From a checkpoint of a small transformer trained on Wikipedia.
Size: 8 layers, width 896, vocabulary 8804, 81.4M parameters.
Architecture: rotary positions, no biases in attention or MLP, untied embeddings.
Training: a variant of Muon for these matrices, 1342M tokens.
MLP neurons of a small language model. Each row is named by its layer, matrix (down: output weights) and neuron, and shows model dimensions 576-671. Each number is 128 + 32 x the weight over its row's rms, rounded and kept within 0 to 255. A neuron's up and down rows have the sign that makes its largest values positive.
Before each neuron's rows, "fires before" lists the tokens most often just after its 100 highest values on Wikipedia text that the model never trained on.

fires before: "s "
L5.down244 [128 110  69 156 165  85 132 106 157 124 152 111 170 130 118 124 147  96  86 152 119 150 175 166 125 153  78 125 108 158 126  74 161 140  73  92  85 122 133 133  82  91 107 151 138 150 156 142 164 125 152 176 122 122  61 126 131 108 121 137 184 118 144 180 142 182 106 196 127 132 121 137 114 179 120 125  59 128 186 141 183  79  86 138  37 161 144 101 196 175 131 126 156 128  70  96]

fires before: ", ", ": ", ". ", "\n", "'", "."
L5.down837 [135  98 127 137 105 122  84 120  81  96 137 149 183 137 129 111 105 113 101 132 107 142 141 180 135 136 110 153  73  72 185 178 131 130  57 147 114 174  93 133 111 153 107 132 148 137  30 146 142 109  92  93 178 121 174 162 129 132 142 162  36 162 139 172 155 139 135 130 146  56 100 211 158  95 154 129 181 162 143 104 107  75 123 187 104 198 117 153 149 127 153 163 141 131 125 210]

fires before: "the ", "through ", "a ", "to "
L5.down291 [147 108  92 161 113 189  95 149 113 113 111 155  66 142 161 188  91 134  81 110 112 163 123 123 130 147 122 128 119 129 197 203 119 118  91  60 126 151 156 121 116 112  94 193 183 152  91 124 197  76 130 115  92 113  57 133  80 133 101 169 103  98 105 166  99 137 111 143 123 127 125 136  47  16 100 104 145 121 188  75 163 106 171 106 131 120 176 114 213 125 119 221 135 118 137  96]

fires before: "in ", "and ", "by ", "at ", "on ", "as "
L5.down2170 [166 124 104 211 156  87 157 119 129 135  33  61  68 114  85 112 151  75 123 132 163 132 123 110 153 134 102 156 126  88  85  88 129 124 145 115 133 143 138  67 108 142 198 147 108 102 156 146  98 118 143 146 128 157 135 122 149 111 103 177 152 184 101 132 172 142 127 110 118 137 123 164  43 138  75 104 134 120 126 101 180 149 158 131  94 151  81 177 108  76 132 129 137 144 133 105]

fires before: "th ", "the ", "3", "6", "teen"
L5.down1811 [ 82 104 111  99 179 120  90 123  90  82  76 134 129 164 154 117 125 208 149 111 152 132 158 108 143 155 108 137 127  80  67 152  91  85  97 112 135 175  66 113 128 134  95 187 144 101 145 154 163 152 113 124  56 123 113 116 188 116 175 126 175  90  74 135 104 156 168 120 119  93 128 114 170 141 117 123  90 120 121  97 177 118 141 186 169 136 109  76 165 123 135 108 144 129 174  94]

fires before: "the ", "which ", "these "
L5.down1941 [116 153 146 136 114 135 148 105 200 184 114 140 121 173 159 173 152 178 163 125 103 185 183 146 109 157  92 105 156  81  94 157 141 178 142 121 177  34 114 157 110 146 168 181 108  68 148 124 146 164 146 147  97 164  98 140 165 125 107 195 173  77 157  97 138 142 151 130 159 121 152  74 136  81 158 156 145 142 129 101 188 150  32 174  81 111 147 142 155 120  83 150 131 164 212 122]

fires before: "the ", "a ", "this ", "his "
L5.down757 [ 83 211  81 120 100 101 154  79 168 126 158 132 113 114 178 117  87 131 128 192 111 133 116 121 140 119  60 167 144 118 131 115 109 111 158 116 195 104 144 179 127 172 121  78 135  92 126  91 101 119  76 165 140 128 108 112  82  68  86 123 147 122 108 185 157 144  73 116  90 158 120 135 128 122 165 121 163 136  81  98 138  77 129 109 154 154 154 119 133 129 139 116 126 149  96 118]

fires before: "to ", "and ", "in ", "on ", "that "
L5.down2022 [144 145  90  86 149  36  86 119 115 155 149 113  83 112 177 223 127 101  49 173  75 125 114 131 101  58  80 135 139 170  92 174 159 184 132  83 109  56 172 122 167 123  92 158 151 145 112 143  83  84 114 130  15 153  59 112  63 129 102 134 139  35 105 151 127 123 158 180 108  98 121 185  73 113 175 138 134 114  98 137  91 166 114 143 144 133  48 152 146 130 104  77 148 158 113  82]

fires before: "s ", "|---|---|---|---"
L5.down1409 [189 145  76 143 156 154 140 114 188  71 116 118  90 127 153 120 188 119  93 163  81  79 134  67 129 116 125 208 144 115 136  97 111 133 160 124 119  87 197 136 131 115 125 131 159 160 103  54 155 131 121 122 202 129  92 126 162 193  85 124 135 156 106  97 157 167 100 121 137 133 203 135  91 140 143 154 159 112 164 140 124 120 173  84 166 127  71 103 176 149  96  84  97 206  67 160]

fires before: "s ", "t "
L5.down2365 [114 178  94 106 162 122  83 104 125 164 148 125 107 116 126 140 121 110 153 105 124 131 154 145  33 106 140 183 113 155 134 164 110 146 140  97  99 103 139 131 141 141 150 164 119 159  60 173 109  98 168 151 128 106 119 131 172  91 181 138  93 142 147 195 101 153  97 116  68 187 102  59 112 152 102 165 103 129 126 110 122 143 112 166 180  93 121 146 129 162  98 204 156  87  96 176]

fires before: "s ", "\n\n", "\n", "t "
L5.down1947 [ 83 164 104 105 185 130 103 152 144 162  61 101 103 179 184 170 168 130 133 133  64 118 104  79 154 172 111 133 106 118 115 154 112 166 195 160 119 152  64 155 176 140 124 103  62  94 120  93 128  96 181 167 142 133 148 211 171 181 180 136  90 173 128 171 154  98 145 145 173 117 100 180  85 144 108 136 142 121 146 168  90 169 138 142 182 137  79 139 141 140  89 142 146 151 209 145]

fires before: "- ", "| "
L5.down774 [120 162 155  77 126 150 137 110 125 152 173 126 150  90 160 132 112  36 110 126 124 117  77 117 115 120  59 112 128 129 127 104 109 147 224 110  79 134 124 116 140  61 122 188 141 113 120 159 115 119 205 131 119  73 108 165 179  46 175 141 110  96 216 130 145 169 140  69 159 123 124 119 149 153 164 157  93 128  81 105 124 134 108 142 158 106  97 104 119 187 146 173 139 180 149 157]

fires before: "| ", " ", "6"
L5.down1451 [148 165 135 109 133 139 160 124  95 116 160 117 127 111  96 191 117 117 103 103  90 134 152 131  59 121 175 116  68  78 106 121 154 119 134  85 131 115  59 147  89 125 138  85 128 161 138 133 120 136 141 107 118 109 127  98 122 121 146 113 106 116 128  89 186 180  43 128 136 148 110  76  88  91 123  94 110  61  95 189 119 100 164 116  95 165 166  90  50 100 153 113 139 131 143 156]

fires before: ".", "+", "; ", ":", "|", "-"
L5.down629 [165  99 147 105 111  79 132 179 122 147 142 103 175 118 125  58  92 169 142 160 143 167 113 176  85 174 133 134 193 152 128 126 152 161 116  82 101  85 129 111 120 131  94  67 133  96 212 115 138  68 119 109 141 157 165 168 133 125 110 121  91 103 108 112 110 127 101  93 121 155  90 197  98  75 133 133  60 139 153 122 136 158 123 132 103 115 146 112 131 169 171 137 124 138 146 139]

fires before: "s ", "\n\n"
L5.down1013 [147 182 101 202  76  94 109 129 111 157 167 135 168  72 118 155 142  99  96 136  86  76 134 153 148 164 133 152  98 138  99 121 133 145 123 160  69 173 106 113 103 187 136 128 116 146 172  86  87 117 120 149 148 138 151  88 121 102 152 143 138 146 187 134 127 175 135 135 145 108 101  89 161 107 103 104  93 161  57 171 130 120 165 143  95  96 112 153 187  94 136 119 125 149 159 128]

fires before: "\n"
L5.down1264 [110 131 136 101 120 114 131 141  69  43 161 172 117 180 171 157 122 157 127 109 150 171 121 177 133 176  47 153 122 205 151 106  76 112 125 100  89 147 114 150 168 164 122 100 171  99 108 140 134 133 108  78 108 150 131 116 107 133 144 151 123 105 151  92 126  77  93 153 121 128 106 102 126 131  56 156 129 181 113 182 161 170 142  21 164  90 159 106 116 160  76 167  74 193 131 157]

fires before: "- ", "The ", "He ", "In "
L5.down506 [124 152 149 137 123 163 176 138 105 117 147 199 104 186 127 123 106 124 110 153 143  73  90  70 113  71 154  51 117 139 151 112 156 155  81 153 150 174 121 105 122 113 175 131 179 103 134 140  97 148 188  95 174  41 108 131  99 217 113 167 139 132 128 106 160  89 144  72 158 106 113 131  96 122  34 156  99 128 125 136 112 123 154 131 150 118  85  65 143  78 129  94 161 155 176 103]

fires before: "8", "7", "6", "5", "3", "1"
L5.down721 [119 137 108 164 143 109 134 150 142 138 143 123 192 221 152  85 183 136 128 135 171 202 181 125 157 131 131 146 156 141 167 115 117 126 155 144  92 159  92 134 164 116 107 172 122 103 146 163 121 165 113 142 185 154 175 158 167 137 140 129 177 119 122 152  83 131 126 118 141 136 113 120 144 176 146  91 146 166 199  99  55 117 106 108  71 135 136  89 131 119 102 186 139 121 163  99]

fires before: "to ", "and ", "–", ", ", "8 "
L5.down292 [ 97 132 119 103 183  90 150  93 125  99 207 151 154 137  60 156 191 151 182  78 148 108 103  81  98  86 122 108 152 174  77 115 121 135  99 103 104  75 134 124  86 119 124  79 167 124 119  62 158 112 107  90 107  90 141 110 121 134 141 108 115  90  81 128 142 127  93 132 135 135  79 120 132 144  84  98 116 156 180 180 176 160  97  76 152  79 102 131 162 119 105 121 162 144 109 110]

fires before: "a ", "–", "the ", "first ", "his "
L5.down156 [141 190  87 107  87 105 146 145  47 103 122 146 188  97 134  94 118 115 134 106 157  93 163 142 173 113 138 122 106 112 133  99 135 180 124 152 152  90 110  97  47 154 108 108 125 150 124 153 130 137 130 133 116 110 137 111 109 155 178  97 152 155 108 148 169 118 143 115 173 164 122 134 118  72 158 192 138 166 165 115  79 150 186 100 138 108 135 108 181 171 128 104  98 172  89 197]

fires before: "the ", "least ", "this ", "a ", "conven"
L5.down76 [144 119  93 147 125 125 123 102 112 156 101 132 154 106  91 156 109 116 151 115 126 161 107 149 144  94 139 133 131 148 129 140 114  41 180  84 155 142 125 104  98 116 144 140  92 183  99 122 139  85  99 173 146 142 107 138 125 182 148 138 187 127 139 123 175  98  51  99 112 135 106 145 147 168 122  91 169  81  93 160 167 125 212  80  85 101  97 201 140 184  85 125 108 139  70 121]

fires before: "s "
L5.down171 [183 168 150 105 159  93 142 112 173 134 195 143 169 135 119 138 162 157 163 127  95 103 165  70 131 161 165  88 131  85 128 169 142 158 114 112 135 137 152 139 165  74 117 106 133 120 163 124  80 120 146 196 120 134 125  65 181 115 121  58 110  89 114 166 111 137 181  81 123 165 121 186 123 162 142  69 150 133 162 171 159 100 180  86 141 154 196 116 173 111 142 129 132  95  96 157]

fires before: ", ", ". ", "il", "'"
L5.down698 [ 69 146 147 122 157 161 142 122  96 183 153  72 144 129  88 169 198 125 119 144 110  38 138 144 126 197 138  92  76 173 172 115  99 175 148 119 148 190 184 212  75 124 136  45 154 169 137 114 175 134 138  35  94  72 116 139 112  91 142 136  66  93 139 134 120 158  89 104 159  81 158 152 189 141  79  82 114 163 111 146 101 138 118 104 106 198 154 120 118 144 148  71 140 130 146 139]

fires before: "- ", "201", "|"
L5.down400 [121 154 134 191 103 128 194 122 132  93 158 115 212 105 148 158 118 104 126 119 132 158 126 147  45 166 177 146 126 117 139 141  95 158 115 104 136  85 122 110  40 137 180 140 147 106 128  97 141 155 132 120 126 141 116 153 194 139 101 119 140 166 201 105 155 187 102 190  80 132  79 151 105  57 112  97  92 151 107 149 102  67 154 115 127 117  77 108  80 170 128  98 130 142 142 151]

fires before: "s "
L5.down215 [153 145 114 158 162 112 102 121  90  79 140 153 181 120 190 126 144 122  94 156 168 134 125 162 163 135  56 174  63 119 131 121  92  98 130 196 133 104 117 107 143 131 130  76 163 123 136 144 114 123 147 141  84 136 110 153 151 134 178 128 105  88 158 133 102  65 125 128 100  76 137 138  48  90  88 146 144 178 133 235 130 178 142 107 116 148 107 118 158 150 156 159 121 125 157 100]

fires before: "\n", "\n\n", "of "
L5.down2040 [ 71  93 149  48 138 137 153 158  89 183 101 122  94 137 126 184 155 115  96 107 103 115  87  42 105  72 142 108  66 143 140  46  41 162  76 125  98 156  93  89  96 146 149 144 127 161 144 106 180 162 179  99 116 182 178 149 148 155  95 170  91 110 113 123 133 110 105 117 155 121 137 118 145 112 190 106 151 121 109  82 174 110  91 130 120 164 193 136 142 106 106  99  82  93 141 123]

fires before: "\n", "\n\n", ". "
L5.down23 [139 121 153 157  67 115  81  98 161 124 104 138 182  98 131 145 173 196 156 129 119  83 127 162 159 139 151 162  70 127  80 116 150 132 109 117 182 171 178 183  72 156 139 123 146 108 137  38 183 133  74 117 111 157 111  36 136  98 167 138  50 199 115 148 116 166 124 208 171 129 112 121 128 101 178  71 119  90 134 143  62  78 109 133 157 100 177 131 116 107 162 156 105 122  85 192]

fires before: "| ", ") "
L5.down606 [119 167 168 199 151  92 159 154  50 115 115 165 135  92  92 136 226 112 150 112  83 127 100 105  97 109 132 156 140 137  99 130 153 195  91  99 151 105 125  95 151 134  86 149 179 130 130  94 133  56 126 120 157 199 158 102 137 126 128 146 136 192  80  80 134  96 135 141 160 169 173 141 139 149 168  94 112 130 142 180  93 163  87 147 170 106  94 150 113 141 139 109 155 154 180 154]

fires before: "the ", "a ", "199", "his "
L5.down2124 [110 131 112 132 146  96 141 161  82  85 113 134 153 167 134 135 139 156 125 135 119 103 117 171 186 108 135  96 146  97 155 138 134 131  89  80  86  61 160 125 151  92  83  95 124  99 163 108  96 117 125 135 181  76 114 165  54 129 154 170 100 166 132 111 162 143 104 118 158  69 125 120 103 180 101 103  85 142  94 100 123 136 127 150 111 116  97 198 143 128 100 130 136 159  94 200]

fires before: "- ", " ", "==", "| "
L5.down1705 [117 111 126 148  96  95 164 158  29 128 124 144 134 192 127 148 116 112 145  97 146 164 141 113 141 142 126  96 150 171  89 110 147 142 161 174 125 157  93 140 130 115 125 216 141  94 140 125 153 132  94 123 115 101 124  93 215 141 123 136  86 154 132 108 121  55 119 124  79 160 132 147 141 143 160 124 106 112  87 179 140 110 176 119 142 122 116 177 139 130  41 112 107 129  80 162]

fires before: "- ", "\n", "−", "Label"
L5.down360 [ 54 129 188 117  70 130 208 175 170 104 143 116 161 102  70  99 174 122 103 118 141 140 135 133 130 112 127 129 103 151  45  88 157 117 134 126 127 128  92 165 174  85 174 128 197 137 107 136 127 132 143 116 104 110 112 108 111 146 147 101 115 146 192 175 151  95 135 103 170 139 119 135 126 132 173  93 140 120 104 180 116  88  65 114 128  80 104 138 129 102  90 112  94 129 114  94]

fires before: ", ", ". ", ".", "===", "/"
L5.down1719 [ 80 122  88 126  69  99  43 139 137 100  66 127 152  97 100 104 159 143 124 133 161  75  94 159 143 155 108  90 183 117 118 142  92 111 109 149 152 147 118 115 160 120 176 117 117 117 139 114 123  84 114 120 175 126 134 103  78 163 178 201 147 111  85 122 112 196 156 212 157 116 109 113 117  17 171 106 115 135 144 176 210 146  44  98 139 115 101 113 151 126 171 147 141 144 161 109]

fires before: ": ", "e"
L5.down27 [111 113 115 115 147 135 175  74  65 150 175 106  89 113 150 143 104 154 103 102  87 157 175 133  87 152 102 151 136  51 150 131 159  98  78 189 161 157  82  91 177 178 153  83 104 167 107 142 129 125 124 163 156 124 126 157  87 157 119 111 113 101 146 121 117 141  89 109 124 134 106 136  82 160 198 107 114 117 117 102 153  86 120 167  81 176 139  93 120  49 137 108 111  79  99 123]